MLP neurons of a small language model. Each row is named by its layer, matrix (up: input weights) and neuron, and shows model dimensions 288-479. Each number is 128 + 32 x the weight over its row's rms, rounded and kept within 0 to 255. Numbers have three digits each.
After each neuron's rows, "fires on" lists the tokens most often at its 100 highest values on Wikipedia text that the model never trained on.

L2.up821:151112072112124157147137114181137137110133130104146069096143131083133142169068092110084133149141158104151102153163089111151147113216160157117204094143155121103137168121196091178156122119082149126124104176135164135112128128074162071145129151103130075118147089125189122134125106125114135111143120110184087065194121093138128095108091116088102132136128092133156149046141098125124150110178149079143179187106129160152108074159103063146132119097154146081163141109187118112163066160127153102046142110159092141144178111097103111197107127136059137123129085128000144176129149156184167085
fires on: " ru", "ep", " na", " camp", " over", " park"

L2.up724:115110124113155179219110120130080099111117093091091113104122111101096109140071145134096125122145113149196170161115199135169160134122157138153109130172115055091118142126149108116149102148148184100108096153133133128119178121152161152193115193147176126132078142124103193076079092106110116083169125105096129130116073063119080138119112137121127177071162125077118142120093092112191121108129157128177082141179135085158129126139118148136087072164156156134075128132183197085148156112085131126140155170118067115172083096139149125160094104116159177085108158064106105086154125128141114205
fires on: " It", " m", " Hard", " original", "The"

L2.up1313:168144159123094136121197183049108121187097120100101151133128075126108106210199122114160094121127096102079137042147103094172111089093036150146199137108126139141093086123129105102124119128145167103140137086141169183099202092104172133115137170121124121146172110109148129137175096078189130147126149105138137142113162176171155136117120115129160144129144142168115141170126118086120062122115108154103151110169135135094087089153154201169102172166124144137066169144183118072167158197099132188137116126149113109139104143055158152127153091171120160180122101138060185165148122125105181138
fires on: "67", " 65", "65", "80", "ging", "68"

L2.up412:089179155150083059134122183142158108089169105148067146170164114150095082141092164119103148091091130109110138105119174172111168135162133137117128171112116147115130101165173120122138146068101130130139114152184070140134076192154158143129102105087132162102105097098170140117134144117173167162167140105085146189143129104159229122150111140140116074109088144100170144122077164143127189125158173134088153155106126134117100156146132076136133139189134073140135114121133143124115064142085168078127127162112140145163152153109127119149067104127102189108121106141060135154104083131080119097
fires on: "we", "e", "an", " women", "li"

L2.up2385:134162148176088180092199064134096146170138116140098151104119111145189145146136188136107095106092153159084136159157066157160130085127061115128111097113093128184081147153178087132127100124100158104116176081191191178171133061193100177081117107057103105140107078139096142139118146147108098121153138131178119096100139099117127096126153188081113095177133135131073150159076134108090125184174107169122159110132123127108149075131115117149117134094049132092137157094162137185136122103133131116125137102103105152149079084105023134107126135109150151097147128152164075111115159117081164127
fires on: ".", "\n", " |", ";"

L2.up930:158173110081088210132148109052129116079114162137052143157062115125147145129098110165117134100115161118171125183099111114111067111128053171082083085141160140131151192148123118174144156127154108118118151107112078135106159154142090200179161149158121077122172136135133178160147127112077179150132158145159124093091128128061105102107064174130148114151133069116097112120149105107137155228219104111150174135114158149122147140082127133134126120139162074197124176133080159171095146109099091125122106120132059114160093106127143140147105137139112100180146151136090147115069083103079098060
fires on: "ra", " from", ",", " [", " method"

L2.up620:125116155127115108205115109169111108101073159129131131147103165139089115193140237149122163105122148122072144095129190172148168110161157117083129148161140111142128103132100112124100116126130120125110176088162146137111127130134164115138042103125187123139080125153117117158141133113061078188121099121161054158141137100141175136139081191184095126129122085119124132134089151125150106091111146159147108145104108116160169130181149111089154140140174111093093125067113168122129154082096149134159148169142112090120114111164127122121171170096152135146104177108099144134156159138130114099
fires on: "s", "r", "rs", "ans"

L2.up1029:063100110137158178132105160212158118081102125117136117088196136152162127099084131098106140156107138142183088096144082167116147151232183127124134108158150082158146167026113137142085117127123163161166106095114164155117114195112155159128139070166131138108151153103164106080070119097119136162108076128122130086066125090165096104077091086114147135207145165115139083150128086128100113112114134142132150139115146114104138168138116117090146077158134168193088127188131156136091146143108136102133107098096154125103128158103105073145144169132102109099090133131178137130110093116189129095
fires on: "'", " his", "|"

L2.up901:077113114153155095175134168157207076059169088118211127170108154156111120147186151116148130098109165128139091116132153140082195134174132092122091123039097134103123148081171087140153123153068117129168131219189116165169143202144127086124164116157079181077148129138113184119084113135094160136178080149114041103191085116208097165163072125067095160061156139150098114114109151108109148112114136125163115139117135168111102120129084078117137166088126111163141146097106089118134148183170163104076143156121124150130122185081151154118148092105141129144163128169147148158133094187138133093
fires on: " game", " final", "ider", " Final", " Group"

L2.up134:121106101067154113129122097141110139113154149113087127133094115154094132132092099184113089130122204131106087112097129073082152156136108169111053161152167173162136116169102122085116126154194162156172092099137135096115135111113143189114163105118097122103052144086145133158079123104136155137147091128136181094142081114129116127160162113108160117131124198142112133085108089140195196108119119141146104090119118134122129244153124128106133134068095127143135131106157151089100138091087152099116111048094186141158139095157145173084095114141087167121152126080183136115110121156172096081
fires on: "A", " Association", "Be", "win", "men"

L2.up417:147076105163130068113207151140184134123173120091117204125091191117086121113094177180053163154198192164167083166151087110082104144074133099157193165122075078156125109110125198168080124118159141098152174113121128150031154161129143132156078110117144121083164110124186122155117092152199110141200131144111178096108166191106101144116129113097106115153083097138177137164093156142170116139109118118177093152142186095098159121148087131157079146154110132117081132122149168123151074134139057087157177116087139118122119159134116128132116164100166177159115132169143164128167088139145147103
fires on: "b", "ne", "m", "C", "bin", "mm"

L2.up2420:148148108140162109146138129108138148169147197147110157179143140148110176080093144094087092114122164138149175110117076100194076134134147101137177185078125142115147178109144134142138142138110113101149160159179132145139202057081091104152130040172166137118082165116131124092154152116179139232126152163112155168138085144166102144157156085157127160132099160142186099138080151096125114131139143109094086133098088104081127119146137150164129127162144129116102097150123113133141105130139131191137165139077131162157148059133095099133113094094155133138058130112161120091138136159196124138
fires on: " of", " pro", " result", " situation"

L2.up2097:104084164122136113168146049100130139149086100091133095169160120077110154146145141135135156108086107190158111116108134084085105141137106128188127100117139118129141121119181098139106158124123049168112164147145133139145107172145115146127118115098155146153057082112142136125131142129126119155095146139134107144127142095097103177124148146181167098112132100103102170130120225160128133151144120154157142131118091120117144088112088127183143131120144122127090106080076140101139158150090160126093085083099093182141176133097100146122099155145110103210159142140097127144099130078102112119
fires on: " through", " Award", " 100", "la", " across", " including"

L2.up313:162159124147127097177090137105119150101190126112155132134188139106115120150112122129163082074090151133126130111153115131039106093187129129123131164165126106092105179098147128158102153124088150088111109173126111171146133081144134104118110163156178113114132143147143131121169133058132168137175060138094156092056126119148108153166087077148152109112092181092130134144144160132103147167082167140091087162136085176156179167119079066100134159145106181115143137171121153112132088159119126105172159151144086095161165180136182141082106135159122170146081177137181148136146100116095173054
fires on: "(", "ens", " family", " (", "od"

L2.up1968:152133155077120122132169137075144086180176087127160143113099132124138079182130176152091118131098127146118141156163076126144205074153139101128114145153157124165091096153101120095128089120158146076158174134155122099103119146059147089158050173122101070163166101126155080086121143104085136155133133077148110090050135143189129096111153088112117082150198173098114159101179133091079130136108144136131133144180131072123165121130145159097123118134159074109105134145126150124170192156181108084094145155120092139102193180092059122105170114132139136190130089148108154124098118108128088130
fires on: "I", " X", "X", "O", "F", " n"

L2.up1901:138123090068123110168088121145165107146151201145152138141086055143118132121092124123174129117151197151147177159111123118148142086164105154111137100170062102162186112118105180138093137099082155103073102093119154171160119192091131137110140140152117081190102116093122093141090098112127140127100157114077136163132106114148208105147163121149165159073141123085069129215115154165149135149115104119144086076167183174107172164105139141096147177128092129101097137078138180131132190134106094179106100116091073187149096148106132112144061175156152175173116117160111135178114089120079105128
fires on: " \"", " match", "wn", " 100"

L2.up1555:151130177144104162078102166099191145117159130130073121172173142161187135074103181122151081101099127071101119117198086124194133113184068111145081159098127141123107147107073113134129093133119127057140134190100120118206192113142161199124183191156146160144149118174086125133160125147166080162104150099117155156088146068082127103104130114119104182144125178146108104177090139171138125105175163161071209115141105194131087125166161141178103192120210176051105129143125148158094111164135223122089125136110124101159129159145155156142088140071163059109145150214100145140138125138113121101
fires on: " or", "/", "-", "2", "stic", "–"

L2.up559:130128210136160136071112082068170164143118080190087086187078155113178125071094175120133101179153144132114117130179095145156146098157134079128132139100128157094122160109120110129135166125117058074103144029129131089123075099130098116136104160136092132168153065173094188194153123114129133154154087138107158061122097151095107100102143119132130091097129099084108117129101188073130105134091164158129113160126174127163115167108206157121096161133145093052090124110099116138174133125108142135234065168122078209088141145136073078086088109177084122149116095161136189159093162133173128081
fires on: ",", "-", "'", "—", " &", " and"

L2.up2042:175119135159128130172170107174174159144112164153095079122127064140104113167142120131147110147115080158110070120097129078112164083111079148176114147117139080137115116126054107088120124132122156149118120145125154128113104074109169085146129122122070130188145094121058110098136166112114153160067137131193140182112130112137101098173167136073193150098145091130167121150144160140132145140149089130143114116167190056136084141151176120072121155142096161135115102194174162117121166193147094114116167152100147059171142079126181090120156165143144134174160117144114188087132118109096100121
fires on: "%", "–", " %", "ific", "00", "hip"

L2.up518:144122132111074107131110119129175146160162107139129117133100113185102191158106170127117109139177146127092123114146150148147168072170122112161130155087097167127145135147073124124141076137172082145177159092088133077113137090100188168120130145120118141161100113147133141100181167134084120198152130142129161198116118160060166172079173105120086158159161120134137084110106138179117008161149139120072162142159168103126138071163105118136128176115123134166153075117121124168116142113135118110123128120111078034150061172177113184104120145130086154132104156151119104131162100122073092158
fires on: "a", "ora", "=", "y", "ha", "ies"

L2.up2253:112119131169112161098191112147172077171161156135114133186147097076094166115098187113166141100158167139137237152106140117140182074110030123134151136160147153082164068161174148120111128105174132123137167093148140206174191156118122124103130154138122145082120137123154126115137172106130076146185144107085185150136149132077118125094103128078169080091148125082084146138153147124140101110092136185102218143072153086126140127112106046124091106119101151058120080100085116110074175143147048160101121110122123078138083178102176097138107173125123170125177171105136146146089112170133182133
fires on: ",", "st"

L2.up577:114108122106135143093126188132134166174145122169119098157145086127136164136076117144057127202077177102224141111160146136047204148048098069084144114161161114127180151133180160105101125089151064119137080139117132118150111136119065036160161107138130086094105110142150126167181144107123141103129140131145184075114119050055132149168111116143180133102103105155121110139133187105130120147168103097062109127087119116099168129142056104131175137142109149058133137133109100118126055124137132106121144070122165110142144164145102153163100112098111101114100114140148076177134138133132177167
fires on: " Fl", " parts", "ž", "wa", "aha", "ah"

L2.up2507:098171177042160136141134158105099162172147103086146150115138118199090096143108140126169155145138156148189112076179114153084125106110126144090115159080152159152140160165113141130139148111138135056172197090114161090068131106138177192142115142125160187121112127130140115069155109122113124166102055138119092149174143187115058147108101112187052172134161141123110114084173114133107185186126105132107075128155086068154165170170151196089089103128145124131162078112139162157132141125079144117159132121159164118114141117137136119131086101130151143131123172114182143160139109106107113089
fires on: " p", " ", " c", " (", " pat"

L2.up1304:141130181073107098134136132116133079065120157199114100176114165109117107101176149126096130100119133157132136131106157139163149156105080129163078131162157106131101090185120101115113157140069115126145133132208138159174151176079142134080131125128186133131160135145166125126157160126127148155090131089088132124110084140104112090124167118143105096118156111139177105124149132090154142163104154101170095146133148156151129102161106101142119157078160110131146138136136104119132120142115144151099171115173141154162145146126112121070091035080129086129108096152139161127211094099121088110
fires on: " o", " as", " takes", " take", " opera", " Richard"

L2.up1459:144116123158131112109149118174138163092130087132092168118115123154118126095104112104069126145144164188168129127133115160044144147179152133167132081123116142161126142082121093115160096154133160121080100212117137113154123106132113177115133160114132125132150116229055131052095079178177129106163074104115169186102164100089115070095104140153174159130161081129082098082159070169164089158124129103100142092092109111088101140163100098138147125104122132110163105191142139156123130131156134216135118077136105083147105134108180059066161150113139074147120167128154119193093139118135141124
fires on: " –", "'", "–"

L2.up1925:126099152057148118091153066175110204108137121171098178108100139128186086104102082102065159117137201150112172137121103175072096170144166105152202108142070096122147151121178087104121113132179100122132170107146123146143198140130103102147113240102081127097145111116141166163128145162107131105112129103128104140150163206115128054117141127183154126063136168194118086137136138153172108179114102144132099146138060123075143072124116133205136111095156049107118102101123107086130118182098126118168079117141168171132138102129157129131086150087137130170164100153181156126127114099181123050
fires on: " |", ";", " ("

L2.up1169:113148128113084124152133135213106141145127106083149127130132135124077131139149136094118072143082153137148151149154142064079119125093120122104099132201062155127117141055109114141065187146096122149159114163165151154100113124154146087106161178122075151134174148144201181122101141099186095121145123171132180126152169120150112115115088132154146149126142170170149140103072150139182094104147150178104122095096110139101134179162133153096123109114063156125085164082102102150186165155132057141112084119133151110147138099192189173119100129142129135090127129109108098119164116059136111156
fires on: "st", "ss", "est", " Ak", " May"

L2.up2090:111098151190123148146122153099182179126126097157169095141096205105119145114144133144179127115156148198078174142149133121123122088109091110071104199153093129178082093151108155155122090116090116153141148140087131174096084134141148105129126138109129093145137150168132112082109151136106139147105098196122092075169156154131154141148116127158106092111119119114098126090137109107124159156104152100123139147152121128103092112180111083096186181096131145067098117078091224138102176116094235080161125180119150104220122131171133117143120150108122160111132123091142089143116091098111146178
fires on: "s", "rs", "ally", "ble"

L2.up777:088220144058078178141117147116123134108176156121078162098113105126093151123120133162131121149133126190086121113096142102142077123149167142107123153101199152075135145185150115118165152157123131139203177095177076122153144095129120160118126093168150135131136157123077160111134119114157055138179132110136157115116125156160110120177110131077115138081152126113118147124086163148123127060131102100184133114168090127145135146161105129161119118065137148069101138108160111136128122127104135140109127126187150108102072157131141091109135163144158117148113152144125113089120148119123063137
fires on: "ta", " Ed", "ay", "On"

L2.up81:149175150120148133117084154130128125156100126166118130134092126087190137123178140164124146093152167159199176103128127131126124119125165100063153127099135024115105151111135073114087117128139145074126151146141134062132151099115096154164133146130144149087057114114148126125090090178129160101162128103202141170210148149105107164134120142124073125156111143161125132081175079131154094077119125168167098143143138139051173151121111088059125138208161070170108157096132133174140102098117138132156129103102114089102161154150134113130096124139137118126148185157090195064148075149167037113
fires on: "er"

L2.up1208:120170067169077152143152099184148143108120123124116100074171149106133117107141154123104130036142131123171108146121143121092095109166106149190156125135134137137160159145133107106097104161134112172087139176164199191090098084045144148100151183103146086128155144106153096200138123103163162124107185151138111068101168172149122075122168095187114147138170101121134195137116139125076182113163143157104159112162126099094029128138116160103168099137115196075128119108115113179113150171115114136151144146166095120163182162100124103176110101097118108128125081091119122094076103117065149101
fires on: " L", "As", "Th"

L2.up232:007145121127190118099149197134118116086124112137164167160194180086129142147174101154123119127112154152107106124159150163122137128138194186135096097123106140191152111107127140135137103078112161134101159139090104074158156127200107146101134111078143122227089082142140105086149136133043170123141175100136136132101162140148074187174077120231118150134135134140100175116084135129114143182135144161071089090099154124084065109151160144134094105154104127102058109141063124099143139156141114124128152177134092133129163165187142140170089165199117194160124136075102171125145073114152099185
fires on: " \"", " worked", " track", " song", " record"

L2.up899:147193102118115135112175126106130122118130120100125190142069165144080090077124124114099140110062151088130174120150096148161077149126150120193121070127158114102092148103126116106118163125136096061105154151111146092111169121134149170168182133116151189140109103127126127089121122126203132193086140107155091103160089125102080109132141139097146157091093123111153082138103172087049031145166094158116140082194101140108164083093105129096186122168092132098119108132111109152120055084143124121111097194120125123185181114101123105166109114136197102125149137197130111149127124125132113118
fires on: "/", "(", ")"

L2.up1801:148089103131136145127078065147112122068170090119079122135100085091186116118103077122150102148082093130160220112131111161133195086181122138138110141145119092105185125094128142108106131124086129192108187087134071147121197161143095148166123128114128156109097142136123113146159120129120120141140144128158081122106116149120155125074096125144170083154090001145111123083125149135135111195127157171136165131156124124168099151076125128147122153177118143156088109108121136111159102114147103167138136103097184097118141198134095142050126165091101089126064154162087085161186110153176144148
fires on: "}", " |", "  ", "65", "45", "40"

L2.up2107:131156130142110090115128160138142187110113072161129140103120133175120136112151125163154139160158168181139075094128060103104087097098142113157156168139130170096196158151137116089088126157069104114116101098138108120117093113126129164176066131155123182117082131162144119136135068077170078070114111101167158154190146105128118111135056076137105134139154125205109184133201158144155097120145134127089157142155155070048144093135114156136069086183106094093123080121140177170163089133102120126171158121114093132104136115093142092121049083097149136082110153153099169140173189139129136155
fires on: "ates", "s", "ade", "iding", "ss", "des"

L2.up966:131151130078098103108142151116157088098145137144131099134123133139145123109186113161127120104087175149099077139155145105107089095140174114135119109142057106095119093101081164141082155166118119117139112121082125116112131098094145121166153178162129116137159099096184088129157168176098135140076141148078165127163109069112079169137130133072160152099135123148134123112129147120141148106120164163117108108174184172159166122075133154098162116102135149121065112127119098161118155159113116161171139137137092137120180125153162150137147095104137114181074148152100143127162149171075105121
fires on: "ons", " works", " Christ", " feature", " days", "iv"

L2.up2192:117120121118111150137176134139084167117158093192149094184073141112105093176131151117094104138109186093134145149147135119166175085147131130084147118101092140089125169158142149162111145123126114117111170113085075126124106088128087132137144169165202140141147091166144175201168127103176127125157173157172143114125101113143115115097052175111119149110108037135123143135139096109083172123143129094153179150094096097105166173081126080173128153052090169100112109168119166135114131148126130055130123181114104146140137136099148081119150199085093161132139097135122184139178108060129099154
fires on: " and", "pl"

L2.up2227:098109130109129160104140140094134144206152096135182165125153035136128133171078136147106120164156141133125071151119115111102129144125155072098124136141106115198161126143139092113105110115155136121144099146136124169135114141161113150175104116079065106102143117164100089108107166141163082122165123136117103087136154103127166151118122138127114126132106092079120097102138106105074059093075150160105170109107109122114157151118149104100145148085133124105182123089200084145110091211150121179112169140136084085135093158161102128118108085098060154056172184152116105153134115123113135146
fires on: " |", ";", " nine", " seven"

L2.up2504:120126141162115137125122123138116180080130088115154172114097083177134168112044104066135052154129122170140160052146117155087150153127142110106185104161141131059120165151133127094125147151093083132134117128128092104125112111184137108147109095118119130089140100164075132124120111156163125104117077138182078101109144183074127107103130109118175135102131140163118072126137145146157130146159128143079177151169074101108088123149215095155137117153120107162122139140113069135123134143080117169134145100049128137136081153049086077107112089169114126156134054166069149052121147125160119129
fires on: " (", " |"

L2.up1035:105074114128204065149133105171113132155139137118108115144093083156133121152140123148135110123199156055112180171134108153139088100145154163100157097128120196158122151155138102098114099120130117114138095162059117099142126078128162063056132171139085198122108134165162126113102204093157099164110160152158162129089183154120161124099114110144136177139110074119107149152122093132114145120082137205125157163103128167118116153141070152097109134109092117157086161074141139124148115110115151109121126139150150187122104145150147135094119122187193147138109127152093097138131100097142131097
fires on: "/", "avi", "ev", "eni"

L2.up1746:122045078170173101148068186107167113124101173121112144132219118171197172106138117135076161112155101215117210124128080096065165119100146182143095151131097097089138120103137161123152100130139177064121133112158027114135132153124094082119100102129096142121101163098151163141089167142193097141160126104142106146205116154066108175184082129055094118068144119079119143151082115158165135129105121069142134095114128145127122164135071171103129097086128170152143147119169139192150112148135136100205188064123096158115070180146151107170096165164140113123146167105158172103214123118159160137
fires on: "h", "b", "m", " Na", "wa"

L2.up1379:213138116183100094121158156164154140083156080160122141161081061163065181132140101095130136138138079113151124175132133136109131102147142095175059090096102070108201080121134123104073084123194140125121128175098110098121130139137072132065074165084114158138149092105112085120128072202133139173057124100098117162105115137112107145095186142145128107183148143136096101105173143138142109167124143116055126126100141147080143158186128150130195130119201112158115092146145123129152156152117134169132160117129185118173149133158155065105164118151148129157108159137132104110126140104100175109
fires on: "\n\n", "or", " School", " industrial", "otic"

L2.up1213:167068089169104129099110168118136140139172157104155126124140118172041071119105141112089087075125103122184158117148129149166147144117036132189160141120155148121061111108139203141148109118114076136124149129133145110133116109100120111151105150132132111075105089118148104092034178109133118139107133146126116142122167169144124122151115151189076147133118164135112108158113113152093128159107092182109161096131109115195122118172111108156170156106121132138062108082103129102108187134155170115143118128150167103097192133109147128129164182087093160157160165123146135125092089084100154100
fires on: "O", "E", "Sh", " ST", "De"

L2.up1375:113076109113147159144128144104118116153120120137135147169144137144172139107122114152070145087131071126136141118165143127148156094147096066151126107129162161128114161097152174128107116103102083102120119123122110128124181121095122147222148164143131099056117167084108175133068169060139130119150154131099101085083122099156166117116128140144085125108120198123146121106121087163104109121202124055101122119102109167134163105165159093118099171132129159131142087095123197107153147104120168148102123085134122113103115123111099074077103097103093073120127152170233128160150102122091143127
fires on: " S", " C", "O", "C", " O"

L2.up501:125109138130122176193156023083152171183140132128118118111127109122114140140123153131159196081125137124138184131142136088165142141160153115120072138140154144179187174070163081170093180095124123096109126156157147122210116160141173152158124159170168130159146069126155206074151108142109073134098124164152091136104167159133147124084106141163168129126125129110108159129065161108144141096096081134124157144099140123099155069099115153167180032162179156099127104101131138152113143118128175087166160138112103113129152093146101115163101097114095073106129090150119131083114120096102101143
fires on: "rs", " Group", " team", " Division", "ras"

L2.up217:180147144167092113144090143134148014167130102146097149172067102176142157097156074172124113127090149070106139151121133195106111104123137128117159110133140125155131109123197124066119124149115136136134130172146075085139130094160172028152211116144081137164185066172142106127124124114087110088152091146128154146124099210085104122099173166127144137125077118094171132144147132110134107126172185208116113107128136120117125131134137183062152123145101104157089087173103098147134143083088163054099136078107156206132139122077149147155107110151122116152103107143092141114112079151137081141
fires on: "–", "/", "-"

L2.up1323:142118095161148121135066154140168110098114110143155166121112113073164187125157101142167088054109132176162100113133119115105132088143150112124087187154090167125142089092122194128092113113136092141128152094103194143130134148100111139142097169121169154097124064172110155123097092152118077133155151183171165132124170139140161110133093161096078104160115089122113112061075170094155088136142149129086129071103099105126115107143129091132139153141087193176165091141111178130142134094135046173151126098121166144178137116109122110096115160112091113115138126068092146143088102165141122149
fires on: " RA", " main", "×", " rel", " top", " United"

L2.up1794:173137115130163126098168110136091147081132085182124109157088132167171064146152121114141116138086166176128134188110120136132090118156158149156140138128154155120131135113164154135089100127164094125109191120136126128138117183182084120141114111168106172151103127088113094149151080074154135073115150149080062137135155197141134143120173103098106085150094188186100072153148111096160194117143139109107154044123105171099100061113138133150230089141166106066114160149105196130091118178152107129048147114119158164129129122097146170159140097129134106161075132112115105133138140156109115146
fires on: "\n\n", " City", " Under"

L2.up2088:115105145208127174149152185109031100111127169096123079112127161135129158067104101071123096107102141096151105106123112146153123111128077142059124174098149123171089115113159148137122057138165154142131117141150124157157154096115144110083125119188144110139082140158067102119098126105070166157133101175108119116124107191130125062165156129113104121117151162158079082101151153127104082121176118141124117115099108145119142119139101133123133102113085122106099097106133167148119057129181144175161135157115139148111131104140122128153091220157152127162102160162092099127098109130182172200
fires on: " over", " Country", " Const", " des", " dis", " Father"

L2.up1021:108112145165112078131125166128114168103123134154165073149130137121100143133115069108159107102094109110154174139110066111130138157121090106064116106164105085157172174108124131127139099104135130153125129095109126114156180163112157151136147115086139071164168099108146085135017075124095149144165085170102124140168064177124132145151143156061119099159133135118114129121133142097137182146107109111080156129117128115135080171127125129084170143182133136138159130109132098150152130120127176162133122125142154054071181185174127104114159123111126130054096138132133120123174121121104111152
fires on: ",", "am", "ak", "at"

L2.up890:138129131131134118178082136109104171176161154139129093161118164105102134109111127162186100124193115165177146059188125102117188122164078103086183096107119086092182198223170114125096120072154112121081105100093131125113146134121093126116139160066117143182147091144125125124083129173112127092124117119172166103094095109164130155122166142124091152112140081209151110117146076130159121146128164116131171110118130095140114102123153091103129121128134155087090144109101093119136143151086128132172114187058148130164173202132108167093092130160089085055092148161084127118141148093125153126
fires on: ","

L2.up916:120148068116160106131096095107108087155072175129119108177114124170164099139103099125068142097146148139079150119138081080075102128096137163134163183143127109111149132093127128167142131097127184084136135121136117079146133135103174117100097111160101107122113147093165122145131122138142109140185136142146147140159126138122160154132111150120124120125148100095085177119163101162173134140155158159142162135142132065130111101130163159041079147088095190118208104101095127101111098129133174116088085159150147128146083146132148169104101126105098138155101144148119152109107095169205076101
fires on: "A", "By"

L2.up1421:141194087096132109119118159146124122094104147106156109101090140153141155098154133099143134140113113189156152145123156162137133157151101075127129120156118133088125110141099121116126079155147104130140121144145185136161108155189160154232164103102192060101158126126137075075115184152128146167124149204136089146130117139079115094178129154144165186117158196082099122136173113072163076170083111122138173152121176168154163125129155137101105078168071164116146079148114178147105103131078135169135133134144104108164103140121092093168123072133102076135080130114129105092128122118157121100
fires on: "se", " So", " Si"

L2.up68:195086132151078155146124068096209173106148112133126099086106118083066096097154098122106130103097144144151130097171115160133097133129125140125140083172149079115190144126166118143122071168151104086190103135186140181088132156102092160139155085135138121118172122176146108091073098101145099103129169141103145102125079151099134172168125191089082101167103099137139144056113161096140092140169153131155139145092127123130113126129145133132157217107129142088169146122057121131142115156122153134122105134133136103107151118172142115139156098123095077167086125088096081098022072100148087120
fires on: " &", "ol", " District", "&", " lim", " by"

L2.up578:113111157073177114111110138134094148083162127131142154174103095131161126085162153099072098118092118110152129153154079088061092109125178162058141117095156091188122151101151164141172169131131090130173192125085135096164161155113149158178142080096161113136109132175115187181126130106095196096169144163089119171080098113172104150122137115185126063113135131210106141079118125102150111170060098124171116123164160128143133123142112099091079113147075130113130111138092139146146085098137101091165094126141121108123175114130156119075119170183150133151118119121147118171102133154161131118
fires on: " \""

L2.up239:090099160083148140103109194116077169103128144138131141129123114151135192074173092098155081138121068091147158158139170133186118122123130138150115143134143089039120153076090183083138121139119158148116134180190170106218119182150186174125142210130156132209185202128129108108152132140126081133093114081136097141139117100059187071153167129180132157125160138130079151167075155071169135085200109146126103113125137170094125089152155082116153086133137181091126128185178139151090122141166147112174166115073142148168152125086147121073111136066102132126082105159158161107131157119107078086
fires on: " Si", " 19", " 12", " July", " May", " 13"

L2.up790:127138190203107107106105134148149100159091188113127140103170081101118155124102112173112159128176119097156125121130127106138115125075128084127132110056111113131176154159127135083132169147103111146156203104084115115108098110133162103122142114161081128132133117139115103074109171123123136142105149124117112119189104130146103148070089106120148123116086126121198130133103161175129162090115114148099176115092168142096118153141039081171126152145060151050192126012152139089202168126117081166183052195149093097120131127146166111125105190178152113089090104145174154116098108115104155122
fires on: "in", "al", ",", "ins"

L2.up1747:122121191144075105074089142180157169103173142139123097120080151096117151112160106148128137128112076120117186220137116105137130126108151135116140155145136143160118158133071135146054105085111137130057176149157108093179111084130079136100092142070119160168119106145110099107111138126081114088083144137115178145110179191091117061138086055122147088106115138168072134106076137134151131113081128128152096139145155090168126196157134139109110144217104224136149114136098129069102162138125080091132077135137147104136143128100129122141161124106092115163168156191056182188118142086125113076
fires on: "ult", "ap", "wh", "%", " %", "bor"

L2.up1751:177105168113138136195182130107124118184072182175101140128110015111130109035103105184176145087101126111154146157114200157182146089135112149191142133122127157179121165128066170100189151090079039140139103207121115142098194164143089059125127105153081153114154141138208124144182139120075141152187062139088093052117196123144085134187080168128119115110123097064099156115100164148164145128117142165116110131101142120150098129157050089121106125063119144120126115153132131130129138115118088095133138091080137127156149102140188109162115114128127165139101105091106090127138163134207109033
fires on: "ón", "ó", "po", "án", "ía"